python train.py --num_hidden_layers=13 --hidden_size=576 --num_attention_heads=9 --num_key_value_heads=3 --head_dim=64 --intermediate_size=1344 --vocab_size=32000 --hidden_act="swiglu" --norm="rmsnorm" --norm_place="pre" --norm_eps=1e-05 --positions="rope" --rope_theta=10000.0 --rope_fraction=1.0 --qk_norm=true --attn_scale=0.148 --bias="none" --tie_word_embeddings=false --parallel_block=false --init="uniform" --init_std_qkv=0.0169 --init_std_o=0.00331 --init_std_up=0.0169 --init_std_down=0.00217 --optimizer="muon_variant" --learning_rate=0.0149 --weight_decay=0.011 --lr_head=0.00642 --warmup_steps=108 --schedule="wsd" --decay_fraction=0.861 --decay_shape="linear" --final_lr_fraction=0.0 --batch_tokens=131072 --max_seq_len=1024 --doc_mask=true --train_tokens=976600000 --max_steps=7451 --dataset="wikipedia_en"
MLP neurons of a small language model. Each row is named by its layer, matrix (gate and up: input weights; down: output weights) and neuron, and shows model dimensions 400-495. Each number is 128 + 32 x the weight over its row's rms, rounded and kept within 0 to 255. Numbers have three digits each. A neuron's up and down rows have the sign that makes its largest values positive.
Before each neuron's rows, "fires after" lists the tokens most often just before its 100 highest values on Wikipedia text that the model never trained on. A number after a token or word is its count.

fires after: " |" 35, "|" 13, "-" 7, ";" 6
L10.gate927:144103086143157119133149077166119136148126171153110172120115082156133102091115120123155136129126121136094104132077102117169135139088156185083116095139136095157108148159133119102158130118114153120133125081142110153126148065186154221155144153150066122070130134105096149149159132146123112105
L10.up927:129082152127151148171075141173185121153162166128134171107075090113117118092162092119138103155142119155116106118182117138167143150122114201096117147099130083133124136183138071099124080190122140103115170182084117129148120140110116120150178128171132168123155167146108209083195065101145179115
L10.down927:135133095147110094162064139134169102195099164177128085146147100160149132104147088105134139126074117162134108095111112143134130119087153128128120117218141093143119146145133101145169143076163126117152165135091114116142094142115130149160113137189126109169137099070105111147145162088128154138

fires after: " a" 34, "-" 10, " an" 8
L4.gate130:143110094122129128104173124126109120116132130142194153178123139104209124147162143086086128171140157113159102104145074122115086114188148123074127127164092106101132147111129122143162146156136167177130127103172142131204125153125169109144130153126099150151104095100111111120192126124160162129
L4.up130:140112112111161114139065115099081093073091131166118161091141090069148137139119102107173119130129112082102103052117132096128121130127121111067072140117170139094148117151169149123098126174058128133112086123195079121122124129123133116131094125150119142129137171148107101107125192150119117132
L4.down130:171075127127154084142141141186111190175096095095108139168127117138128120106129099097086086123111085179169170113111051145131113117173111185161157102076138142095146090126116185170132109108086141127085148138159148114171141120100119112125079135109121145109101114136089107107121137106148139115

fires after: " |" 29, "==" 25, "ed" 11, "Early" 5, " Early" 4, "Personal" 4
L4.gate1221:172118146073153078122133139111118137116136109109154079163139121104090140119066087125156115139104141179155119102155109093109163126109138162149173107057111177159099167140110107094164106092158134183153166135145104138167101167125122103149118087162117140105127125164128070096101133134161179156
L4.up1221:169149154091148132084224123131129130100119175160167087169099160144071167087146118087129131054148142136210116095072116124165092157132121166155138132103124127155116084122091139138110174071077144124108140133135137126107080098093096135093138082143159186058128137119071168206184080100112078134
L4.down1221:073147197152124137154142160118092135097111146123111116142101089141201120115113196127164105070118149089105142135147136088135141100064134111115182119078231155156080116151204166123133144086135108141091142126184167129138126093079177117141110092103120121160113096136134085154145166170120109130

fires after: " |" 46, " was" 15, " Win" 5, "," 4, " R" 4
L5.gate1138:117148137165164126174115143120184146119118121113155116139107173121104160184110191169093109184140082126090132137096098128131115092163113141089147137049168098106052099149072151072178093140147121100181104110102132076156132191206148096132098184202052157134081171159150127125098165135093118179
L5.up1138:133100123151134120130127078177095105126138138163131154102093083134089134158147129102146105128120148132132089200091160096112166148181133127080182087068101117115130077099159170152131149098130149144213137113126130176144131077137079121171081161121156133145150088122174168080117092162118113062
L5.down1138:135147133105150105117151185153155190136145165134097093062093137160159130092118172102166111151149105170136120114119163141161110122114124154104094163050152128140163082199077193135157127138077088144131090087166138087134131093145209118145181158107068198090083113199115125174112111087164083142

fires after: " his" 21, "s" 18, " His" 5, " their" 4, " her" 4
L6.gate354:200138113121095119152158142106108157151128082151110113095137096159097178103077085139143140089141110136096169133111128132069080148165171079114174147099159138121106119115119148105120149119125175123073118142150124119128052035123112113144188086168087119122101136128137110182150111058104127140
L6.up354:086140133167136122073172139121169120110103171107121153112130089160140139123122147134108081104120130202117095155089170141117121168141167146177127163085177075174157121141176157158167097079114113077171131116168068109143091103180076085126131162115105185097118178178213122169157072128056126131
L6.down354:145105160172186131119117124179134095164159083116148144106129117143154120157141091113071142149133095108112168130057129083088086073112150145123093129144170074143130124112090103157124078099141154123122140181123130112131175051134118105164155121207120112085167148098127113146117154115056126148

fires after: " |" 28, "," 18, " 1;" 4, ";" 4
L6.gate1092:113096127126139132138081096075121086114184159166165139167148114197132162204136110098131124147201121127134175085098120113230092182085168097087123112096130097153159137091182153118116119059147166077117129131174076172109082157116132157131096096158144140135140142129138164133150111161116094156
L6.up1092:126114140087138130129123130118150140062154124155097137075129152159082134172096130130106145136145096196110106128142114154153151116139084163068159185153133133187125053126145123113066186161112143117139121097123198142096121131118114109111144136160120134149161141156163149104112084188077095097
L6.down1092:069154108128132058170087110103118177099162124146102184139113149152174144142118144160135147131150176125158093144080147091154110206111160098170144131232135103139162141115117116095113142121112072139142068160154211145135130153103108173132176122156185160163100121151103102129175122157134116176

fires after: "," 66, ")," 4, " a" 4, " (" 4
L6.gate1115:112171144147181098108139182127086132088147154123070140102158136085117177146181158180136103129153165162162122175095076173141159174110136129148150114170116163182119153133149113108087096153125156113117176166079181115084171116060108161126136073063106121178132092127104167183075095107138132186
L6.up1115:095172123141199111159113116097164132111134117157023100092134115155116088092118097178158081125138131156190125221141147175126159140065142163021113132194105119153093112160108119100167167103097107141113101107159148152192160107088131084093128094145150158169132158153147160138123098155116174122
L6.down1115:170134111120153097134224227127099091132093133170109052101110096143079149195087163147123106161085148089114118154144134106164125062130117082082092092077061142103089092152086114153126141106141142131104191086144138147118125139157178141082158058111158120167113075079108146127089122080097093143

fires after: " |" 33, " 1" 9, " " 9, "|" 8, " (" 6, "." 4
L4.gate681:114145119108108070193152163182156171184135113108098142133120120134148113122098098135146135193175114134124137118181162132155123083119126185120181154162105144136163154107116131153129144132170114094127151096141170116089157154174145126111149121139089140097164077109160114182136121072202113133
L4.up681:155149113130143185114146141104147123101136123100139122112130125100090143141152141119134107159150092108114113105147178112107116143148149136132115157112210147183068152142148089112132139118163109067133156113100141207155174033098146140183163139053150210088113165069109122113062118103126128149
L4.down681:176139111129151138143164108120148129110123153121061168104123115077140063107172116065089103191142152065157155104120138126107138103137118146130171149149175134190166164114142140125135054138157147181140123066111142099110139108153071140079138153133156135134097204133131096159129128104132131123

fires after: " as" 33, "." 25, "," 6
L5.gate572:120126168143136096141134140171112139113162165130146144076116156110123104147113139121160099130126101179085126120122202107113102150111100161109162137106102108146125141148179170123170119143174141104140139159131173113131135125148128113117145125178085185091158138094091156156127134134122110123
L5.up572:150147144139119131077105191110147111145118082172149128106121081125110158084182171055181127088138183177104086132073188171132109177111135115173122157097142136183120142135094165111112178138133149113132166151140115118135134085163092165162156135082103150077173114096149123140113156147136127143
L5.down572:128197130114159170099123086151128089099139129124128143143131101070131114157147115087153091108077141159170120190137141130099161112115112157179111132146191105137131146087148170135114148102092099150137181198118116163133161174089082148143048036107093134176127131100125157157111141153148105151

fires after: " the" 52, " a" 13
L6.gate440:119129144158086079128106107190178115081142133121101109142121125111165119131094034083101130126129073112134109130118171173166143167143130166106141087128145113186184116135104135139109103124161120137064143133093147192076070152073155095120181165210191126113154168102180131133191106072117167130
L6.up440:052103154162113115121086132184172224137117106109130142146080093157162160097091180158110091111086140125164108112096135156099167108124111090126108176139111140188123083100061153150127142140139130125100146086138170123125112136206164137098158130153182098125103152168131145141125097100114111105
L6.down440:112102146153133133130116111186133131104123110115080114134121068118135118131059121124079185159057140100119130122050095109102176133125118128101135163142129110087139112064108102180134143180135080127091190172130146149150123133130113108150141128200149125113161118127103124141137095044130109093

fires after: "," 38, ")" 8, ")," 6, " " 4
L6.gate1276:140148135119136080138172214089123057150140109149060118156127162149150096179151129187080122072084176162090194144164117184189177140146154105150094163170163068076071137122218074115101071125121136118143088152106129134153125048107087201166118141083131107171124080135116126133160152116105098133
L6.up1276:103116118110184129141069104078156141065058104099146114129126118082138075104100135152137105120106098093109132100082193108147065154128105162126120107174111158057188129110069124190168132148096113088119121132146140131111117080092096086168110016090144149137089152077150108063138100078169083095
L6.down1276:150080096104162145144062134196194172142184126170160187179106124118122144088173194130119100175153095112122096126083132127076109164168136134109114077091130135135106125147135157128161133143144171113104220121154129053113121126080169048093124129082197170091152130147217121130154135098111185155

fires after: " the" 44, " The" 9, "The" 6
L6.gate289:093149142077164113080171085161136118191101159131137169110136184062113098160138086130129105123133118175124085119135180151131157085116183143136124077110152083116104117174138178144117122154154096108129134137166098116126149198117117095128119136142112114143138141147105146118124121133163126131
L6.up289:127159110075113125150115151061134200143126189075124107191087129100177074108097109115172098110065150150135154165071089096066117113146131114146121113114131128110117196095095166139086127150157061159107167074123202145145091159143077116130168120088123140177156142085164131126116131185204151145
L6.down289:116113104163078089082120141081141131143127157210164136124083175135113088118085143135110149096102114140140111200157133085116143177155181152139135104109137165155128178160126155136158068126255116180134186105137141130116127105144100151057090104093156100153177106166157100088115150119107142128

fires after: " |" 49, " the" 7, " a" 4, " was" 4
L7.gate1151:159098102086114080172135173155170116110169086082168140123143092195157161192120095143121145153130111171131102117073159175107111081079089109100096083169147187111152126080110116128130128127079142186142132113092150100136122128174201119143069155083100086120144063117100149182109165135063146101
L7.up1151:200161121155134143164176134105109141144179163117106168146158197123068117083122108193150086195133139131148069154133106156084199131165123158087161184104132177133169089127207111167170127097113179113110087148125083103164099057146093153126134112161110125158092141118164140111100090127097166097
L7.down1151:086127132150166127075152119109145104109088160123163087118071152099146119138123117124075124130134103141103214111188116111107179137110141099150156162090102190162128135127107132068163122113149122143172133092139109130143099074102152145140150123099121137100078059166091172148118159185157131118

fires after: "\n" 89, "==" 9
L5.gate688:097123101098129140076080116094127173119120137162221128127106131136138156060092078128095154101154175185127131104107178147144126173142141140175137154138086126051156179121137134171149046125094133108184116108147121162129178127083139118151102109127073118112139081140138122179138131094182120102
L5.up688:077140106120146106113087141121089162122114140183139166093143117237164163084137104142151116112105096165115135071152078174135075147134097140146102159130116103098130131137115181160157077094084120123184124109084129148148129185197142192135157093102084101100192100193114123113171161069089120066
L5.down688:130129148163163163129128169123113135139156108092103153153069139138104102079141141103079090074101153179166156156162135144132194144169109146149096134073132138146123097140101149086100129097098116135149121154072149126164152143157124147174089109158075160112205171143133203100136158080110135083

fires after: " a" 35, " an" 11, " the" 10, " A" 5, "s" 5
L4.gate189:157133133115168126084157090129103104137177154138139109129122125079153114116152093111053162107120105050141155155116070109124110091127114110041140114111166119109129190164169163095119069124090132136142094139204149137172152084080115115140140092141094163106109144146094078090137113131167091175
L4.up189:098097120159102126132137116105187154108156118156144183117121122135105096094138091219118130088105196135098136112124164132095151156150086133061196146125139111124114144134167188111105073162106098179143104125144131138134119111160142145123046119104092141139122208106104185138066072140165133125
L4.down189:204137128125132105205125062124048128115156110102170186127167146097118101125107123129176112199116117150138091107212123109121131080147081130130115076154127142129095180144063103113135128167176107143123135116204103154171131130157156176107145056070125106092108115119149110149153137124152168130

fires after: "\n" 39, "==" 20, " in" 4
L7.gate631:149121118144088103100072131064095188129083134156139198083131070073082146123077161166105123134067175124201153111076175135144146107146125167153137124126154102135107172112169182127151085056155111125081137149143139141075149170127147133111150130163096064141141136089129125159090141099092178081
L7.up631:160203140127135143120149161113070192107171139126093109138093079148148078098117092118093115084135177119148129157098176102189095100101170095188116109150072119181139160100144118133145076141148113089170169137171155083160167177132107109124208149123103160093142150159182078150082069150095163128
L7.down631:125160121092115112035120156158134134092196118112161109132124088152132153115154132185127196133137133126127111107129056204091130160101020079168083092151094093115116127098102107146132093077177095149106109121166176105146146104075176168103050123125123079132111139160131101094127160117094106149

fires after: "," 42, " (" 17
L5.gate1229:147114147104118167127087145147128095098146160085129135124113171099112111157113081156085153105108129194133129164156101127149087157130090089141104110143103079109065067202122076129167082123158143161134128188159185093138153136061162141066123172107111137115158159132121165144144119159087109134
L5.up1229:102112131088203188079192116146195084102079131145102084134110159168141124131177152150138082123101099173113164149127140136122150204148103170160127091170105134141079107124187045135131103126138139184177082178144166102179178133153122142094176193082124160087144095179118117128124137148092130146
L5.down1229:117125103041121135187154120131178158130134181114119090117156095073166139095068110165151121170148159174157087109105125103086131120142153054134106093198138136191076085057054093118161093151103104146156126186113121173150112097105147107115176108092151154175054100170122156124062141129115081107

fires after: " a" 32, " the" 22, " The" 4
L10.gate751:161091048066202066061130148111101105129134166163128113117122081083107096104152081068104093238147109149126096150096085159093109119145161157088150203115108147141093135191100169189140130142133158128119118154143107115117154103163154107154170136105127159082109169065127084148123154116170078123
L10.up751:123141111104134144052114096183114116116124145130138199142096119142166170098113157152124175102106141159081125109206169126142158144145147113072115108170036102133206128090160131131119151192161122095123154111151099124111029123123139141136091129171120037196142165124144101134097152116199182148
L10.down751:121133108146093076201074174183074149106116138079141126115143097118124126097140124122130182155110104162145105117134120118104133149144125153110075121120090165186073100109076104159124127151120090110129139085112118171135189126135139140199105124140159118097081130175096106126143069163096150098

fires after: " the" 55
L7.gate1246:132165174157130129145133131157121147098134149066107165097134190140122103108115167105122110136157087145160122092129114141070127095053162134062143217145141168159114142085111115135078139167104121093064159146160071087088121089103122098132124160156081108110107143175101082125157090105123160111
L7.up1246:125120140234120159129103135100125186167068076129124151159138074124149162156126142126106098107171123098178143170163095125092135145067143100138126088115127111130148103109123126106098130150143059165149131114064177154138179139128059102144152097177142102125150154148165105171147081209145093077
L7.down1246:079068142140148092151078151120177086082178144145121125099137120169083169149109139151128090126160117145148117102149089119173108120156148079165156154107165135109114097120073098093160095155157086160168169150122164153137104139157094190157095120129089102095095068122102133093075103164191163122

fires after: "==" 54, "===" 9, " |" 8
L4.gate1339:048150098172161158093174143158145101149129121157172099127053100082154174173107181115138144158090165075123168145069110145159132116127145095150115102091161107129105142111157134153080116058153062123151120093154114187106078093176144190150113156092152185120128165107121118109161088168143115130
L4.up1339:097152151147134107118146083133129100108110076129142121106179168136119209128107115147160110166080078199113091087150180126149158087147129173134156126158145112112074148123160079153074133109074140160102147131187107114138172163187139153088132113149108134248161078144144113092136135081112129144
L4.down1339:084100109166090128108105092135144125140120191166173179119166096141132149168174079116116142119067145152150154132212131151155079121156074106157159170131120097124122176054101146131150109154136159146131124134214066137151125106157100146056116120111145106176120106110138157130181157106118093125

fires after: " |" 61
L6.gate619:102157123113087143087135118053109162183188129089130137172157129111169178186151127091131156141060131118135136130127132121096078117153108130126098135179137115123100100111118136152091152118181107111106112135103107105178145103139119156136115175186095100171073117145154148131158121166172102134
L6.up619:147112127089123087124104124173095033157136160139137157131114111123112122098138178119084064192124097134143117135150124125121135127148138132169126101165172064104110135112119204078108140115134127191172144070119130117176125121174127168147140161161118124144119065135101082088194111142130123133
L6.down619:191164076115105083115093171129150164164156124102128122122142128142125117151167137139151162126155172138110175083152118130067146183117157034119111171211084172084120094164168102139130157146125177082138087084173159099116141140127170168129152162151098126133099182121180151121135123174129129124

fires after: "\n" 39, " one" 23
L6.gate1033:143137117145099125151156088135134155176115081173143139141156107086123171150164088086064158094098145131109125125157089152105083139140182127124125087139167147090121158107156168162129121112174112129153149155114161157097139090172228090175070150100090085095115177104112138131085212111138099134
L6.up1033:102122112155092168150142169096089120142123085171124171180117154112072127255118144182065131134156051159091109127145130134146066180133109141155137136156187124146096100120109170110139126055149138122121134062088174077167135146141126151124121122207147114170120107161096093162069139181146103163
L6.down1033:141087131152131128120162149106128136183153119128104106149088137159068096180169149156127100127085135125149128129117132113128166100131065099179118160123136116174191115119137118110137087096125164157084125102148065123119092112191131161137104104141115148148093123164154101079128106126070207168

fires after: " on" 38, ":" 11, "On" 9, "born" 5, " On" 5, " April" 4
L6.gate407:114123139068151144111105097136194111045122126073118141166134138158141064156113086143132134155142146143150059087125075058095100174094138108084147124143147153118176102108186205058110124049116060143107151111130166083105165131079155118074146144108161110151164077114113191154134116142147107120
L6.up407:097081124139155110165129117086192089039095112109119113091119163142143149094122130106127152135091123180054106109119171164105122164153143133095127126126152156123122132191144155112164114102159115123070123102122098081145097093092094080093140186091140122144110098140139170163121053081110106127
L6.down407:115073134064100121153183090125140183102120066117145148103080140131110140159094078076094100101141153151130143130112143129109110159139139067098165133131099152162185103181142155125163101133082134114091119142093068154129142108094139104100099074159167121092146104137127109162126107109099140147

fires after: " |" 32, " 0" 10, ";" 4, " 30" 4, " 7" 4, " 2" 4
L5.gate336:185068129119171105147136070104079138155144129122201113134169124090169144198157111127133134102148129184183168115118152141110113132127126081131143140085100143116160138152119139137144139078106095140202116058220126168151127140136132099108164143087142114110152111092130147112119161102148085088
L5.up336:185152146092156128087175127129123100133158139183108132105165105112096145187147109078124160134126126153075148128140163133104205094035175151132170173144130137122105133166103132133127107109161155107200085112121160099133120115150120111096128108183187137165126148096101119171128129154115105090
L5.down336:098148114124152171139127127153113215126177080107111125113199162115079101090112142151145092117095072147120109143104075134162114124125067151180122114148153099133134146143177182153098062121211088084115148152084116117126159117130045134150166137089148144124093122132185121069106151093114117141

fires after: " a" 42, " |" 18, " an" 6, " 1" 4
L4.gate1240:174099076157155118107150135085165157130157152172189132084122136175044182083119154165088142103075096084131154118105097162152135104166214102142144123182086102155116117087154162126135192131114124123140150104193145112119095212123167096114126155130087110096116092092156156127115122100162124133
L4.up1240:115100141114158118081138177143152049111113081150136104142097118073103113067123088128146138137111083138160094102157066216083152090148103120200160095109108110166123131113141108150147144179095089137178150110170133098124077101131186121132120132153111102166076150108155121113062089133227110166
L4.down1240:121093080104088137100132145123152145141178078109135150121140162096009134132122144188108097150148144107149103137136095164136176094124099080095106094190116121098166146129116143123130155158175107135136175167213106120143115139066113073145155075149089083103125116109150125092087141172088160106

fires after: " on" 24, " On" 19, "On" 16
L4.gate465:118114179128109172144081080145111139125155150127140115115058145224117159172105059118097105068086091146159115110140148093160077117131144105152181149148096167106118115139089161121156119121157092164113145152154154160153091110141177134092089087183038105149121135103120175119115133128167157104
L4.up465:123122154153145117157130091150182118125107102144097170113085168129120133149072118127095121145141101139118110126112148091114154085154152112114112125128154189158130122171109142201166163155138105058134101155139089087148169095134146203086094124100153130179115144123132142156145076118148168099
L4.down465:117069129104142110157116133145123129089131169139130127145113139145158095107109149169160145088135160126157137181126170164103143094152088070074155144101125129145090133135062160097130152106153089104126082094162126064141172044119115110105075091185118166149055104106127083134148084083132115158

fires after: "==" 30, "," 26, " ==" 16, "===" 8, " ===" 4
L4.gate96:151105117121120124137092110133149184089153093136117113070092120144142136154146139111099091119122110184156125145131101094144078085192054182157100121102089146141105170223153132122110123087081106086116120139170141200082081090135100088145183141182061086109161129122135143111111126094118091143
L4.up96:111128175111095156132144153129097099184171054091070049073152134202160169166166121074181107078167142185136102102076113130168159120131130083108137097033064133107174149178134155169132126101127123131087144185084123173116118126124069093161162090069144133128126137123071116130148127101120135134
L4.down96:171113056124136177114139138101111101121132140101089115091084145092152144174142151095145107121128143162125162098122151090162126106182101099100121099079064112133100176177106122151124115122152106070152115125151115165105126158161158179092069147142144056088134091103139180165150103112123108065

fires after: " |" 48, "–" 5
L10.gate1096:116141176076121139129146144081177155133197075112077142146080098125116140081102128113136123185120149069113129139129131134177182126151146094031122075149128129095157115126103140119088131158134112099142176189106102101116137100175090067086175156130126156125161119134123175087124089095097114124
L10.up1096:106073119107133084114123124113118140148097149131152156120113127138140173091135126168182146149155130069118105128166100147172123108168141136118121116123143089151138116114127171178137091084181140140078118139140134112132127162106114121121150138189116146180130116096117107124123052086150133120
L10.down1096:119137144102123158131123095135120105147131174132064154123129116116125088179113095111103128146155176159092195184163120030096160145114128136169170132234156092154114131083149099128133135146096139085139159142176124118110129104139070141100088150055141184158135114109162112091090103192129155093

fires after: " |" 41, " his" 13, " His" 7, "s" 4, " her" 4, " Gla" 4
L4.gate124:094134143128091152112125123173175125164143115159141135116117179085072172133115144129104109108122112130143165157130151127129125112075130036108131138090206150134035124126166105076199133136067128069079082097103166133165148108077141117145116156133147144131170146118108159121141154094090111155
L4.up124:115146068134110095096123131048160167093118154150121109139076101126167163133120161147131100118158094129167121132074092165114121136163120148105125202135099073181152114122067141090105130113098124115105080117125032106098134124159081154076165103144120168139123162158154161184102107180150108163
L4.down124:174107097116131106129131147123129133143172132095129108159113145093171124105174168092109097135104120048163126168085145176122108163101176105165143182133098111126076141037127115131157153083132091131098179098029128130079102143101144146156171195183137139174106076146114107122136153175110129114

fires after: " the" 40, " as" 33, " The" 5
L4.gate324:121098154150164109150104079157108147183104101183119107120227117113137113179181192146095153118159155128102114184088178182077119176055120129179087189129161172139176178065091170147100115128155104108100157147114139177158117112120102089127126160154087166142106115124130130155114101119082127120
L4.up324:093162101163161162096135153137132136153198128212108107123090088212145163137173163144182087173155140113170139157064116117127177169090120118113104171117152144143110069089112117125162177122143145150115191124136110137119077153143127114147141090132109110149112179100162143104122119124148158098
L4.down324:119107066073083157167140145129121127123131183114104085104154095152168144111138199105137140114115070109092128088162116127222126165117128136162136195105196116113193150119107079126153113152142148142099112153140095133130134114148100053151133105141152117173093053104190175122120157159100125167

fires after: " the" 45, " |" 18, " The" 9, " an" 6, " a" 4
L5.gate600:121114152107185096131137122118168096176128112089142166160103161046121122137120117124133134127127096149141091120169150189095097158154146112170151152167099081133068113118131120127086113102099165152146139131076137178092109196139129111091149100181060120167140085097114136119069121145158127126
L5.up600:071109126123205076105128141129131109091156092180126130148122068111129126104092171121125121114136148158180102115171120148173105106108141131101136148115101086127159151186077143111158087171047084135150113145115191123131143125098113136158122125044119192158047143132148142128163104135124155140
L5.down600:137091150114127173084074100124115174136120104138191152131097128090160109163124093066122158098101087153103101078092113142171069163142175161128085146132103211073155164112090118132131134150090139167116138162179128123174175162124118113086066087184180122126112148141135154144094147117105123154

fires after: " The" 19, " the" 17, "s" 9, " This" 7, " this" 4, "The" 4
L5.gate643:128153113110077157069094054115135095156091180153179073112139116114207160106106139101099142126081083158125179158118048103134142172099150108123084111135205110164105126107151073138157086110138108144090180175127119130135121128125137135093130167154161153096135136118130173124110099104111145148
L5.up643:161095082107139113123096063072136163143136180109134110078115146087133134074133133156161109149150164107150122185160088125149057162124194132129141089165138090158131122114110133099111086159097074114143073129152160139163145139174155116152160137133223121138155099163139133217160153207156106146
L5.down643:145127135168110102121134055148197121105105164126171161147134096105110129123128144158141120082108136085134141135115058098182158130105130124130137115117192124188145128095108109138130106077115114120109133136163138104123142135214097090104106118149145129162083104089108149141083177101187135148

fires after: " |" 59, "." 17
L6.gate791:147121162126153164138194106063127167080162158110138123174140116159132112176194096047125123116121089124123133132153120127084115105073166147132067106149138089121146110140204098114167116204124120184092100102192168069154149080100149138115134159164150116172060156211119131143141084185108089091
L6.up791:098059104141164122105152103156106172100134137162155185158108157076199144097066122151163089205151159145184144099115117157108172156114122156173131083096123125151122118111113143104122155098142181141126121090105228101108108154092135130202156135167147156103144103117115110118163119147124120140
L6.down791:113141153120179146173168143146083150129085095116147071145158079054131228118192113151126111184126118151145162152132170196154113044177156126105107117139139096086152172102139114118105148111135154091116082154076086133157084158128176156114154155078141094145082135130101177149058118146093135157

fires after: " the" 33, "The" 14, " The" 10, " Yun" 5, " population" 4, " A" 4
L7.gate1196:163154137123151139191136136058170052152174135183118106125121096094178152138135141122145123205117104162179139133140134136166119182091124120084120150104065158182145087156152084141121113103109083107088133150084098095155127067121112103123138149131162143154087124092140138132126162121092164127
L7.up1196:137103166075160169117106166119116158142099133180133122129147146178067131100161091133135103147092104129143125191164225099070120187109109156171149165175038129157149104114122146244136143096120108116104076152134129119146115189065164160152087142108113092083105145132097138092150097151057113184
L7.down1196:140151152117101120126116123105144062094160163138119122147124142122060132117149092157127122147108139118073106172152213174087151109134132052168116105141126147113152165119188104184149111130118123082133122122153131063144163150111134156102142031132107126161120104123111199150094118119125085121

fires after: "\n" 59, " the" 5, " |" 4
L7.gate184:159188130049106178084118180113123159161152122169148109077094122100191140140124097119126126105133178163134089166077180081169074157129128080093140119175137147106122137125115132065134148121103115125176101128116172042156160141178184119116152137145137097131103114153112134098152202144130129145
L7.up184:066095152132132070133140143118100200149166124174153155102100148155125168095113130099196100145092098077109116148207104142163166180071162188141140188135158108180127139113136097192103110142126118159111125142124067147127162124151132103135117083151108122071112154145155156098168190113071085125
L7.down184:148072156151112120134099143112140150077160098181125126131107158122129174139093119131078140135151034114131160120163100097092167095109128154135156148127154023149152128081196142124164086158117169119110147139088187136176144083148120115072142105072121185109101119126167155122075131170075139125

fires after: " the" 28, " a" 12, "|" 5, " was" 5, " became" 4, " |" 4
L10.gate1311:078156155162189122128123144075164063099087118133086147125119085213131127109102141114156164118152104101111148105170130082082147139119177127129131108192128157154144144151168135122100127093141128162107163102114120131104163120124179191138167134103104117173048136120130143132195080141139112099
L10.up1311:108158110147124168148134154141129114086146074152119194178119129137103117100141149096184193138154100132147139100167156100127191129109145049163131135143109130189160100167151117139089107137177150122137082113136138144081132152080159119139167160110136130127123148072129054137154092116205100184
L10.down1311:202107147150116162143136104150124123102102109159149089140114179126114140097123088113106047221163097116188159137120120122092058075052106093166076168149126126159124158086117138121123143100121104028153157186176146148093122098128167068137122146132121145181130123172157123168081158113150131160

fires after: "\n" 27, "|" 13, "|---|---|" 8, "|---|" 4, " V" 4, " |" 4
L4.gate1000:176109101160094155170116150163079104158190119129162121150119127125154145167178073073176187172083129162142124086153123160100154123112103091040126153176136090120115123129117137112182185108069104128130101119115165123163108175138110101157119167124047138181136110138129142073142147127166151216
L4.up1000:122167116146153193160084174164148152137087134098128119118107129152144084121112159127069123191078141190107073107091078123114090173181108151155107142131175093117092188162151121131103090085153105159152146097170159099167104079117123138151161152123083122171123148107100141127155092139094039155
L4.down1000:092128110165133159150130184098139101144142102162126082142072132147190098207149157133160153157070141096102135112099110166056180156151109175105110120139096139114210086186149136142153164156057080121172056136080151109176131171185157125177086161112070148141126138139151150083137144168195165135

fires after: "==" 36, "===" 20
L6.gate668:106156187135125022162170114112096166135139119162152107136122078092151135128162165135120156165156177084187122137174114147152136119112141089104150080137093131094101118086163163115076140145115128123098151153184113123139122183108158127126115095130138096145144139103085156137145155109133140118
L6.up668:134137088143145116154108164146123124185162107105138114083117138117186208099145113140145153157110126172172105073116070144123084122100116123151152148163092139135104155117169119133094106149061053129158164170147150115183119109099084129131146049086135083123133089114115141157160150102078172170
L6.down668:155074089142103130120075106114174156161108109126142143136084176156139098057153107071133142115103124066099088128128124172151164138129073149161095124156149138111169114090140103187160137188077183199057212121132134147088100141149133210073098125106085107088151168164128118135183109153110051085

fires after: "==" 38, " and" 7, " the" 7, " was" 7, "Early" 5, " Early" 4
L4.gate1213:087103141055099169110112176111196198155131120100186095132118110120128153086108193105175121129144131133075145133117135128132111178093158053121126112101154067202137174085131206187174120147062111167122145128126144123119116150181126096177100158166151182152081117135113092101105180162119156171
L4.up1213:145134109078169093097092139066175086146110088140112162133100153128184180147072119038159174109161175153148177048129135111207147255159166147158134196117113105150122140092164140142099083085135084111077194140169134109155123157157149063167138100145162142136122122137094087137172127100125093171
L4.down1213:121092178176136103144126127099161068092132114091163106135067160137171153140159161123118120099092123098139168148113152144180106135114135221168118168131135124143145139121096139184134070153157080183173139120174127128147102145129093079089159087094104138129124099132109057171135135107160109150

fires after: "==" 49, "===" 14, " ==" 13, "\n" 9, " ===" 8
L10.gate1172:150088120127124090062126120077115122110072129138058186079141069096073132096113098098131124148125164099196098169136128124108139085170165187149136118125153125147157136136180138132104156110144116148091152110123154128133166173097164154113173116193079156147146082155157074127057164136117123033
L10.up1172:159121176147077207078138114122115143099135159163128111130137130181133146083173131118161136129159075173120119099108207140146085206116115105162082132075084097063165138134144085116104128036110184073124108126065107119141161125122137169152102116096098144146117134117160083150117127139174133080
L10.down1172:080146150142141144131108173148125098091184103101134146157129116194161144107162146092066101156085162105147115088133083133115153085173102123111116109170089178148142126104136124135159105100157107109107076145132058124108115113113121118175119111118160118123135137164121170153166064104078091162